config = dict(
    n_layer=13,
    d_model=768,
    n_head=9,
    vocab_size=15351,
    activation='tanh_gelu',
    tie_embeddings=True,
    parallel_block=False,
    init='normal',
    init_std_up=0.023,
    init_std_down=0.023,
    beta1=0.95,
    lr_head=0.00411,
    schedule='wsd',
    seq_len=512,
    z_loss=0.0001,
)
MLP neurons of a small language model. Each row is named by its layer, matrix (down: output weights) and neuron, and shows model dimensions 112-239. Each number is 200 + 20 x the weight over its row's rms, rounded and kept within 0 to 999.
A block is one neuron, or neurons of one layer that tend to fire together. After each block is what it responds to, as a language model described it from the Wikipedia text at the highest values.

L6.down892,187,193,241,179,197,210,207,234,224,194,220,210,216,223,205,177,203,214,242,182,247,228,182,177,201,189,194,202,194,202,204,208,170,219,202,208,199,201,200,185,216,210,192,175,189,211,190,185,194,194,225,191,208,195,184,209,213,196,202,216,219,196,173,215,196,186,207,169,161,201,198,189,156,193,178,202,217,196,217,223,233,194,221,160,199,209,224,217,186,192,215,182,218,178,193,160,196,187,189,194,211,195,208,181,198,224,179,204,198,232,210,185,190,184,227,230,205,212,202,196,198,176,176,196,195,188,182,208
L6.down1150,229,193,182,177,214,188,164,207,213,199,197,195,210,204,208,200,209,193,225,163,244,205,247,217,223,194,192,239,166,197,178,237,183,188,185,156,221,194,206,220,208,227,186,200,195,202,195,191,180,210,190,209,171,210,181,174,208,188,192,176,222,186,156,202,193,207,220,194,199,203,158,243,201,199,181,202,251,171,229,195,207,207,159,172,203,216,204,193,202,247,211,193,187,194,212,209,182,199,189,189,194,209,185,190,201,169,238,211,196,197,188,189,188,162,178,223,218,172,172,187,241,205,219,194,180,198,183,167
L6.down1297,191,176,191,229,183,192,221,204,201,218,202,196,195,205,188,177,203,176,245,181,222,225,170,208,211,187,190,191,171,218,167,202,202,190,175,212,220,195,198,204,214,174,198,208,222,189,213,214,203,212,213,197,205,193,192,160,181,238,186,224,191,218,205,203,177,177,239,187,208,218,177,205,210,191,164,188,193,164,198,195,182,196,215,228,153,218,203,203,181,190,185,173,169,188,190,165,178,212,234,171,215,181,213,217,222,203,196,198,225,214,192,211,190,207,177,220,221,227,195,232,182,189,240,190,237,191,208,221
L6.down1516,188,218,200,216,189,221,222,211,180,208,207,197,215,190,244,194,225,182,192,191,189,203,236,216,189,191,223,204,226,208,179,227,180,202,204,203,192,158,223,194,244,203,215,189,197,223,179,205,173,201,187,177,239,218,232,209,216,226,186,183,238,198,183,192,207,184,216,199,200,219,192,191,212,184,215,199,173,262,194,201,209,206,182,227,184,202,206,140,196,189,181,222,225,191,208,218,178,238,212,216,189,198,194,196,168,218,212,170,250,235,192,191,213,201,197,202,178,158,207,191,204,213,210,182,214,221,195,185
L6.down1600,177,212,233,173,205,224,221,195,218,194,193,168,204,196,164,186,217,177,173,230,228,177,170,211,206,152,212,177,182,168,205,206,196,209,237,189,208,199,224,219,195,177,187,180,211,230,203,225,197,178,177,197,204,202,182,169,202,191,210,225,205,192,187,204,220,233,208,221,219,204,193,233,219,194,236,228,188,190,184,186,185,205,221,192,177,231,197,212,193,175,189,179,209,265,187,203,207,225,208,201,220,203,241,173,163,237,175,203,223,178,194,183,177,208,196,206,235,216,163,196,212,193,200,196,204,180,222,201
L6.down2431,191,192,225,213,208,208,181,195,162,213,185,189,216,174,203,206,204,215,185,197,209,163,184,169,211,190,205,207,225,197,215,228,167,209,181,170,211,219,210,225,185,197,202,224,183,210,197,187,165,226,220,222,224,203,226,205,203,217,181,223,234,175,210,209,183,160,194,225,190,231,207,178,151,189,195,192,222,175,167,178,194,183,185,171,211,172,190,234,188,213,214,210,211,223,180,215,201,208,192,180,198,201,243,193,190,209,199,196,249,196,216,221,160,222,190,202,185,190,211,191,209,189,176,205,177,208,192,199
L6.down2696,223,200,169,173,191,200,203,215,208,232,235,215,220,210,223,226,227,204,228,197,209,208,192,193,223,206,173,201,194,225,205,170,175,128,209,200,186,208,199,219,185,206,208,194,217,166,203,206,226,217,209,187,174,174,243,195,189,229,202,171,208,236,240,216,224,186,208,181,201,179,212,238,218,204,188,177,199,211,218,192,223,184,182,186,220,217,179,185,206,239,197,196,219,197,177,162,204,202,201,176,207,168,208,186,199,159,207,199,234,188,173,197,217,205,190,229,185,200,194,207,214,221,196,190,206,153,194,242
L6.down2753,175,172,207,242,203,202,236,210,205,196,189,186,184,193,189,197,154,179,222,214,199,211,183,199,201,204,185,195,191,159,217,216,217,198,204,204,198,242,233,202,205,243,182,205,175,188,211,189,201,234,200,210,169,224,220,221,226,246,233,191,177,142,197,224,201,158,197,173,208,200,166,208,204,185,195,165,218,223,179,199,195,166,178,185,248,173,192,180,207,198,193,228,212,186,218,200,213,214,187,175,212,203,217,177,159,217,213,232,195,202,212,194,200,236,209,224,198,229,170,212,210,187,223,142,188,189,177,218
Description: Table row line breaks. Line breaks ending a markdown table row right after its closing |, often a header separator, with a new | row next.

L8.down42,174,216,166,216,197,212,227,175,181,157,186,231,169,194,219,194,175,182,232,181,184,199,172,157,205,190,220,175,200,210,204,193,186,202,203,192,201,210,218,170,213,213,171,209,192,179,212,164,239,206,192,203,170,192,171,208,204,194,204,185,241,193,219,187,172,196,180,205,192,217,205,185,210,202,220,240,182,219,210,218,216,231,218,213,183,228,210,163,222,181,181,237,202,227,243,203,212,210,202,199,182,199,165,204,206,181,205,145,240,198,194,181,224,187,237,199,179,210,178,217,197,176,208,209,204,189,177,192
L8.down752,180,195,231,205,200,180,206,208,216,193,201,194,172,225,185,174,185,180,224,227,209,222,185,223,215,235,197,235,224,209,156,152,199,191,194,178,218,206,207,201,227,207,181,215,183,211,224,200,205,173,208,224,195,213,182,204,196,208,232,218,192,153,188,222,200,195,199,209,193,204,221,213,206,213,176,197,249,203,210,190,208,220,224,180,171,227,222,216,202,205,191,217,184,197,230,219,179,205,191,210,181,178,211,210,203,185,206,206,234,195,201,195,195,211,195,219,192,191,227,220,202,211,198,215,205,145,207,220
Description: Existential there verbs. Verbs right after existential "there" (is, are, remained), plus prepositions and conjunctions that lead into a following noun phrase (with, from, on, and).

L8.down206,227,225,188,191,206,204,183,203,220,204,165,220,233,206,197,165,237,179,198,194,198,179,217,209,214,199,203,223,207,198,192,223,207,206,180,240,217,177,212,217,203,214,197,200,190,211,184,207,190,185,163,173,221,197,193,227,225,215,196,225,169,160,238,229,182,226,235,222,193,190,176,194,226,173,206,201,209,200,210,221,224,207,196,199,233,200,202,220,187,200,207,210,185,185,177,176,190,170,198,185,184,230,204,203,210,236,165,198,204,199,216,225,232,139,192,200,207,167,176,244,202,183,234,196,212,180,184,194
L8.down328,160,195,199,234,198,202,214,172,211,215,241,171,192,231,219,190,193,195,184,185,219,230,179,222,203,204,198,187,219,176,190,214,186,200,173,173,202,145,212,188,192,186,191,188,204,235,192,195,186,210,181,208,186,198,181,179,200,174,178,242,209,194,202,214,193,222,211,202,229,214,226,233,199,204,206,214,200,208,178,179,174,218,202,190,222,192,232,196,177,229,183,187,224,208,225,233,188,235,237,217,174,168,211,181,219,160,189,194,198,202,162,224,264,166,206,195,187,214,187,179,162,203,203,194,181,207,231,162
Description: Table row line breaks. Line breaks closing a row of a Wikipedia pipe-delimited table, as in election results, sports stats and filmographies, right after the final |.

L3.down788,193,188,210,203,164,212,188,222,211,231,219,225,190,206,162,211,240,207,179,168,179,211,209,235,213,213,163,191,219,205,184,200,210,207,216,207,218,225,216,209,189,190,196,190,204,229,192,227,242,153,189,195,214,195,178,183,207,217,211,219,186,219,179,218,201,187,207,198,223,185,197,179,206,216,180,206,175,171,220,203,178,172,187,203,173,206,209,197,231,189,213,232,198,182,233,227,201,190,199,192,202,207,185,189,181,204,223,181,199,170,199,223,173,192,208,212,219,217,192,214,182,218,202,212,182,205,214,216
L3.down2015,150,196,213,192,195,186,199,216,157,152,218,245,195,235,185,167,227,197,199,182,180,175,210,210,192,204,209,237,158,212,232,188,199,191,196,172,205,206,209,164,189,205,206,202,198,184,239,203,195,200,226,194,189,197,201,205,202,206,222,196,170,199,197,218,205,187,197,206,238,212,183,212,226,194,164,185,182,200,195,201,175,187,206,227,193,234,209,175,202,179,233,175,181,197,190,202,192,195,205,206,215,192,180,212,162,197,210,190,174,203,177,192,182,189,167,184,185,217,188,242,180,208,184,201,161,195,183,172
L3.down2319,172,205,215,163,223,203,179,185,223,174,189,180,210,213,209,210,214,199,161,208,205,214,190,186,220,206,216,190,210,219,208,226,202,203,209,238,189,219,194,233,235,198,190,169,180,177,209,216,244,166,171,200,213,155,230,204,208,212,229,205,197,205,182,179,133,199,215,213,207,201,210,211,208,204,209,202,195,204,207,192,199,203,202,235,222,210,198,203,213,199,148,227,233,184,214,197,214,197,193,197,223,195,195,216,204,207,220,166,190,206,214,189,213,218,202,211,161,215,214,183,210,186,174,213,203,232,192,157
L3.down2597,190,187,163,201,160,217,198,219,196,227,252,180,176,206,219,199,205,221,165,179,189,221,202,221,215,222,222,195,221,226,217,205,203,214,189,177,187,159,189,200,195,135,238,201,239,228,185,210,203,207,212,173,211,184,218,193,217,205,205,182,199,201,206,194,184,160,191,155,192,183,199,214,190,194,168,154,187,205,225,211,226,201,202,197,189,220,204,191,201,212,190,231,217,182,189,201,212,210,201,169,198,178,191,220,186,231,210,231,201,193,195,237,222,195,230,208,237,229,190,235,224,217,179,231,199,212,182,203
Description: Topic-introducing words. Words that introduce what something is about, mainly "on" after a noun (essay on, commission on, ideas on), plus concerns, regards, highlights, features; also scattered mid-word pieces such as -ing, -ers and hyphens.

L6.down683,202,196,208,198,215,219,190,230,192,213,189,186,198,221,203,169,230,190,167,200,140,216,194,212,200,206,234,161,197,209,200,233,182,223,244,213,225,241,209,229,200,206,166,177,191,205,168,154,211,195,220,258,212,193,188,149,192,181,231,197,216,190,219,201,197,191,226,209,223,179,183,187,209,157,181,238,196,203,211,177,175,196,189,173,178,213,199,178,253,187,183,224,205,245,220,210,174,203,188,171,204,206,180,222,196,227,176,188,204,189,189,199,202,225,169,206,182,196,172,214,198,194,162,185,191,191,199,195
L6.down1547,182,188,193,229,167,194,168,161,165,228,186,205,238,194,221,187,245,223,210,158,176,200,206,181,191,222,246,184,228,191,219,197,188,205,181,244,203,190,211,169,206,162,204,196,204,185,224,198,220,219,198,222,198,176,225,201,217,203,206,190,205,177,213,205,265,206,197,192,250,226,183,208,180,202,192,193,209,181,195,203,223,190,184,166,184,202,210,229,200,167,199,203,180,245,227,222,190,211,185,163,191,193,187,218,233,201,216,210,208,215,210,195,199,189,191,188,188,195,201,203,201,177,195,165,173,206,189,219
L6.down1983,212,215,183,199,205,215,204,223,219,187,225,203,201,197,205,198,253,216,211,177,202,191,179,230,188,191,206,234,226,217,189,189,206,192,202,219,198,223,203,192,206,187,187,208,158,202,215,190,201,222,209,209,186,230,209,222,208,221,210,209,179,208,198,217,153,208,201,233,188,181,188,185,197,211,205,216,185,208,209,187,210,199,177,188,207,177,230,225,209,181,165,210,186,201,182,223,222,205,199,228,231,178,181,187,163,166,216,182,205,190,201,185,214,215,210,215,245,184,171,190,179,234,149,175,191,197,191,211
L6.down2191,175,165,247,167,229,153,198,216,188,193,176,205,197,200,219,183,204,160,203,201,243,210,187,192,150,189,187,194,204,210,207,188,162,197,224,195,221,220,229,205,195,211,162,188,178,170,190,171,189,201,177,169,204,235,204,195,206,196,187,215,205,221,218,222,201,197,205,208,197,215,204,188,208,177,178,212,167,227,208,180,217,178,217,152,179,187,185,178,212,213,216,196,169,162,193,200,218,186,218,187,202,193,227,190,194,184,244,194,237,199,162,188,197,162,255,217,192,196,204,200,210,181,193,156,179,205,179,179
L6.down2273,206,231,166,228,201,198,250,214,178,201,228,193,201,204,205,202,211,211,241,193,196,187,230,200,217,196,200,186,211,189,208,169,181,180,202,190,236,175,233,181,199,178,195,185,174,239,184,217,196,209,197,223,198,211,203,189,213,183,223,221,198,206,213,222,165,178,178,183,211,192,138,195,177,189,186,236,214,215,208,229,199,211,182,198,224,178,222,173,216,182,170,217,199,197,218,179,208,205,205,216,204,180,213,186,196,180,182,180,205,197,179,203,240,222,230,202,218,194,208,187,229,209,181,195,217,202,196,205
L6.down2741,178,170,233,223,160,216,220,236,195,215,172,189,204,174,200,188,226,238,172,183,191,229,239,187,198,209,232,204,217,203,225,195,211,223,168,184,204,210,215,203,195,192,229,230,224,215,195,216,200,176,216,194,198,211,247,220,154,205,222,203,199,210,195,209,231,199,226,182,234,184,199,181,231,212,187,228,189,204,206,180,163,192,198,152,203,163,160,193,184,207,200,158,204,190,201,213,217,212,178,210,213,188,168,184,196,221,181,186,179,167,175,200,188,188,201,194,207,184,186,222,205,191,204,197,198,194,191,200
L6.down2906,212,176,189,187,212,223,199,223,221,190,169,224,199,194,221,158,203,160,186,197,201,198,179,192,225,188,194,201,189,203,196,186,171,215,190,225,221,237,213,230,223,218,189,200,224,204,220,200,179,204,192,200,198,227,181,200,193,212,189,207,179,219,221,200,213,193,178,215,193,190,201,150,221,235,203,231,191,169,180,193,162,202,189,215,214,186,177,161,240,216,229,202,222,235,160,210,209,178,182,185,188,179,212,202,200,213,211,190,198,208,199,213,199,213,189,168,217,211,187,228,178,210,213,172,181,216,191,146
L6.down2917,216,214,215,197,213,195,220,235,205,162,196,217,189,160,189,223,221,215,172,205,251,171,196,201,189,182,184,192,183,176,218,221,198,180,208,203,203,172,200,170,220,164,187,195,194,206,199,211,208,182,209,163,187,207,218,194,229,189,193,194,167,207,176,202,216,191,203,216,174,201,202,185,231,202,154,224,204,187,216,211,194,176,208,174,210,184,192,228,178,214,192,189,202,197,253,195,188,196,212,209,181,153,225,214,181,221,183,204,211,172,223,179,175,167,211,188,205,214,225,182,186,224,160,209,182,199,247,162
Description: Topic-introducing words. Words just before a work's subject is named, mostly in reviews and summaries, such as depicting, addressing, depicts, centered on, metaphor of.

L3.down1109,172,220,232,189,189,221,207,180,184,203,211,178,175,204,192,158,181,233,207,207,200,191,187,179,225,180,183,201,216,231,187,175,214,205,207,251,214,186,203,201,158,199,188,240,214,183,203,169,186,192,211,208,224,185,195,194,227,185,195,222,184,198,170,184,204,220,215,192,223,187,184,230,184,136,187,183,187,196,165,163,190,209,199,190,208,200,167,196,184,186,197,226,202,245,213,213,214,223,200,198,192,186,217,201,239,211,194,180,211,194,198,202,249,198,202,210,209,208,159,196,188,194,224,219,177,207,224,188
L3.down1160,188,195,204,193,183,203,204,235,188,210,211,191,199,227,210,179,202,205,191,215,217,166,185,195,177,198,188,192,179,209,212,178,163,182,186,217,213,180,205,208,214,183,182,200,168,214,217,210,195,177,177,174,206,165,184,198,189,191,216,180,192,174,210,226,205,209,229,219,218,202,232,197,213,198,177,172,184,211,165,200,207,191,211,208,210,202,223,169,185,208,214,175,196,161,188,202,240,171,221,178,152,203,207,220,200,225,209,200,206,217,214,209,163,193,215,209,195,195,176,176,202,174,173,173,185,200,214,228
L3.down1508,215,224,198,206,225,193,233,208,179,176,189,232,198,228,209,199,183,218,200,195,212,176,183,173,197,218,217,172,193,187,208,206,202,204,180,189,195,194,207,180,198,197,199,178,198,191,191,178,221,199,178,201,212,178,203,174,161,192,195,218,243,185,212,215,201,218,210,193,226,197,201,211,189,152,198,196,181,238,193,193,206,225,181,222,189,164,194,213,173,219,226,172,232,195,173,189,177,177,172,212,217,206,203,204,202,207,201,222,214,225,204,196,219,203,199,191,178,219,223,196,194,230,193,228,180,189,186,214
L3.down2511,188,228,197,178,208,210,228,161,206,184,202,218,210,228,199,185,186,177,235,194,229,191,188,166,221,200,161,203,199,176,240,207,173,239,204,183,212,201,177,196,210,185,234,182,188,201,147,218,184,205,223,172,182,193,171,199,187,201,233,187,202,152,206,191,198,179,248,170,225,195,216,210,177,215,233,192,199,172,212,209,208,200,189,226,219,192,178,160,197,238,180,197,182,177,205,163,201,167,215,203,205,145,182,199,222,200,171,192,221,195,193,222,192,208,206,185,191,195,218,226,207,220,205,172,207,187,239,181
Description: Row and list line ends. Line-break tokens that end a table row (after a closing |) or a bulleted list item, just before the next row, divider or item; occasionally mid-word pieces like "ig" in Pasig, navigate.

L6.down368,212,181,167,168,202,190,186,199,242,180,190,185,201,179,195,153,182,193,231,222,188,162,230,187,195,172,225,217,212,184,163,183,208,221,221,199,194,196,202,223,226,214,207,211,221,196,215,210,185,203,179,217,152,214,235,238,171,199,246,229,207,184,215,168,189,238,196,201,218,192,222,167,181,202,189,208,156,207,207,203,222,212,208,194,204,239,199,164,190,187,188,185,170,195,196,213,184,192,195,212,190,213,204,193,201,208,207,198,202,228,195,197,201,193,226,190,219,199,192,198,211,205,180,187,194,197,205,201
L6.down650,188,187,180,232,188,219,201,191,223,208,202,191,201,176,186,226,171,192,155,187,206,213,215,189,206,182,182,212,190,198,214,150,202,205,215,211,227,200,177,251,221,170,165,210,191,218,205,197,221,214,182,179,170,208,226,200,210,200,186,234,188,208,176,206,198,189,204,227,219,237,203,164,240,176,226,209,200,190,197,201,211,190,219,168,184,185,192,205,223,209,201,220,219,187,238,181,178,199,194,196,208,228,169,200,188,197,181,209,194,211,198,205,241,217,168,194,185,212,186,167,173,192,203,172,213,208,238,225
L6.down896,215,227,203,197,239,212,206,150,197,225,174,205,187,199,244,178,196,211,209,229,185,234,232,203,191,179,199,206,168,182,196,184,222,187,225,202,207,197,202,168,175,190,170,205,229,212,221,223,191,220,192,183,192,221,163,194,221,194,161,184,210,204,207,206,246,230,203,189,176,186,204,149,192,179,217,213,174,209,212,210,206,194,175,170,214,180,212,180,200,191,194,175,195,158,234,218,210,183,214,216,199,203,188,185,227,215,182,194,204,216,194,178,180,190,217,232,176,253,180,195,179,145,164,181,200,190,204,178
L6.down909,192,201,228,180,200,189,200,198,148,190,208,169,205,233,207,173,216,187,214,200,190,163,182,199,192,173,220,159,219,206,197,202,211,187,228,192,178,227,189,229,233,207,188,230,199,204,231,194,133,157,202,213,199,216,186,200,166,242,202,212,205,204,193,185,206,167,171,180,178,213,211,184,213,223,229,173,172,191,204,205,207,160,204,163,198,196,198,232,216,193,183,187,193,198,168,238,216,232,204,229,207,232,156,165,177,177,189,181,209,231,192,168,190,207,221,197,190,221,202,162,198,196,192,196,200,176,206,174
L6.down1686,171,185,175,218,203,184,213,175,218,197,211,199,200,198,187,205,212,205,201,172,160,222,187,203,228,208,200,198,190,199,199,215,211,197,211,196,185,190,193,212,179,204,219,223,177,201,211,223,219,212,161,185,227,227,185,184,166,209,181,177,208,237,209,218,199,232,202,218,205,200,206,210,209,155,240,179,217,173,222,179,194,204,174,215,209,169,216,211,173,179,155,197,197,171,227,218,201,276,171,207,193,224,213,210,252,188,221,169,213,200,216,205,189,225,223,193,254,167,197,183,196,197,220,206,215,243,185,200
L6.down2194,185,180,181,228,180,181,191,234,198,221,219,228,185,177,210,190,230,173,166,220,174,211,197,203,219,246,229,212,193,233,194,195,221,205,190,194,182,217,203,181,201,194,170,225,197,172,218,216,178,201,183,199,178,210,172,191,231,190,220,169,186,179,200,191,201,184,229,192,212,210,186,162,184,191,210,183,226,191,192,203,176,171,177,188,211,249,223,196,209,195,194,247,234,185,181,193,186,229,174,176,212,212,209,219,186,192,194,209,171,174,198,181,238,183,202,181,175,214,196,183,168,180,219,211,179,180,186,177
L6.down2314,206,222,197,215,213,177,209,212,173,218,206,221,185,178,205,211,187,178,227,223,204,189,205,209,215,182,196,184,242,216,187,215,213,161,194,183,224,192,207,194,179,177,191,196,203,209,215,266,161,231,206,216,206,205,219,202,197,157,208,191,185,240,219,218,181,169,201,220,170,173,211,210,225,204,174,226,144,200,228,192,165,187,221,168,200,189,218,197,200,206,193,189,208,205,220,145,207,189,219,170,162,216,186,220,203,233,184,191,229,232,203,189,242,211,180,146,210,183,194,219,206,196,232,198,233,200,193,245
L6.down3054,176,182,165,183,160,189,193,199,183,177,189,170,195,181,198,212,172,211,217,183,201,250,172,219,207,199,195,196,221,213,194,204,222,201,206,200,203,208,200,198,242,197,227,197,196,204,219,221,194,202,198,221,218,194,190,202,211,202,231,231,208,190,202,231,191,219,204,233,200,182,200,188,209,214,214,211,194,188,201,176,206,204,237,181,212,211,187,192,224,178,165,204,175,197,188,204,181,189,204,226,204,198,213,219,184,234,176,207,219,198,248,191,179,198,198,200,229,190,172,220,197,173,173,204,252,208,167,173
Description: Awards and honours context. Tokens inside awards or honours passages and tables, such as Nobel, Award, the, table pipes, and list dashes (the Nob-el prize, Emmy Award nominations, recipient of the).

L3.down382,208,194,204,215,191,184,184,182,227,180,205,214,219,195,188,201,212,166,221,203,157,237,184,205,232,210,228,222,189,197,185,197,216,224,157,176,213,213,195,179,176,201,188,171,195,172,200,240,202,194,210,200,187,175,227,181,207,198,212,194,158,197,186,193,163,204,198,174,165,186,201,182,210,228,233,208,191,193,192,188,185,224,203,181,200,223,200,189,211,189,217,201,204,220,178,212,205,208,177,179,203,216,213,212,225,192,209,190,211,211,225,238,201,167,208,209,197,234,207,234,177,187,193,189,196,244,228,175
L3.down496,196,204,211,168,184,207,167,173,210,202,226,217,180,208,201,226,191,191,197,217,228,162,200,211,221,173,224,203,213,235,215,197,207,210,194,183,192,252,214,243,227,165,211,212,209,219,164,189,220,216,179,219,215,228,208,187,184,199,184,211,173,167,198,202,199,164,215,166,199,209,206,188,231,218,176,181,170,218,163,179,194,224,182,219,181,205,167,200,188,195,192,173,202,177,162,173,187,200,168,184,187,204,157,184,185,159,240,178,165,211,175,232,220,219,176,204,180,226,185,184,215,179,197,220,210,222,209,187
L3.down2701,199,215,229,195,239,187,216,233,181,218,192,196,199,211,156,205,189,190,225,183,226,205,190,186,218,158,187,230,206,235,182,220,204,210,187,205,211,215,218,224,197,225,194,163,169,211,205,210,236,179,230,196,194,186,188,171,216,232,209,182,265,223,196,185,206,225,207,190,180,240,227,199,192,214,179,224,186,214,179,208,177,201,207,188,204,200,209,222,177,170,186,237,222,198,185,196,185,228,209,183,211,221,201,209,184,194,182,183,233,159,204,195,194,192,171,231,226,193,205,215,224,217,203,168,195,224,174,200
L3.down3036,204,195,202,213,166,213,205,206,204,181,201,198,232,193,242,185,210,188,213,226,194,215,182,200,187,187,226,157,213,187,211,208,240,159,215,208,144,224,195,209,182,190,197,205,219,190,236,251,178,195,173,225,223,211,204,198,190,244,218,175,187,210,212,173,196,177,165,204,190,238,223,189,195,197,188,198,204,235,225,215,213,197,206,192,196,163,214,202,219,211,206,210,176,205,207,211,206,216,171,186,171,192,174,197,204,220,232,180,204,172,179,179,231,206,181,178,205,187,171,225,179,199,194,193,181,192,220,178
Description: Membership "of" preposition. Prepositions linking a person or team to an organization, chiefly of after member, part, commander, as in a member of the board, part of the tournament; also on/at.

L8.down345,178,210,182,171,180,185,216,172,228,223,216,180,200,190,198,194,196,212,192,203,196,196,198,188,187,213,206,172,195,209,178,223,238,183,204,200,224,194,178,219,224,181,194,185,201,170,222,198,180,139,175,203,193,216,183,204,210,177,218,146,215,210,204,193,216,213,201,217,214,206,187,201,194,159,207,218,184,225,174,193,199,174,189,198,182,202,221,205,217,230,244,197,199,173,171,216,189,218,185,191,189,240,203,182,205,188,152,185,190,222,225,183,204,174,215,203,176,246,194,181,209,212,204,213,217,161,186,178
L8.down2366,201,195,201,184,170,211,198,195,191,215,222,156,198,203,185,220,188,194,199,188,192,215,225,202,174,191,228,231,174,192,206,195,191,174,202,188,193,199,169,230,221,201,198,184,185,193,183,208,190,208,170,210,197,204,226,259,172,166,152,191,221,165,177,195,253,223,182,199,206,246,167,181,181,205,201,198,210,165,170,207,167,213,183,205,208,201,211,189,210,158,203,229,194,224,208,219,210,223,188,179,210,193,211,196,203,198,201,219,209,215,233,172,117,213,203,202,210,220,216,208,165,216,222,167,233,179,231,191
Description: Winning or receiving verbs. Verbs of achieving, winning or receiving something, such as won, earned, garnered, achieving, mostly before an award, prize or placing in career summaries.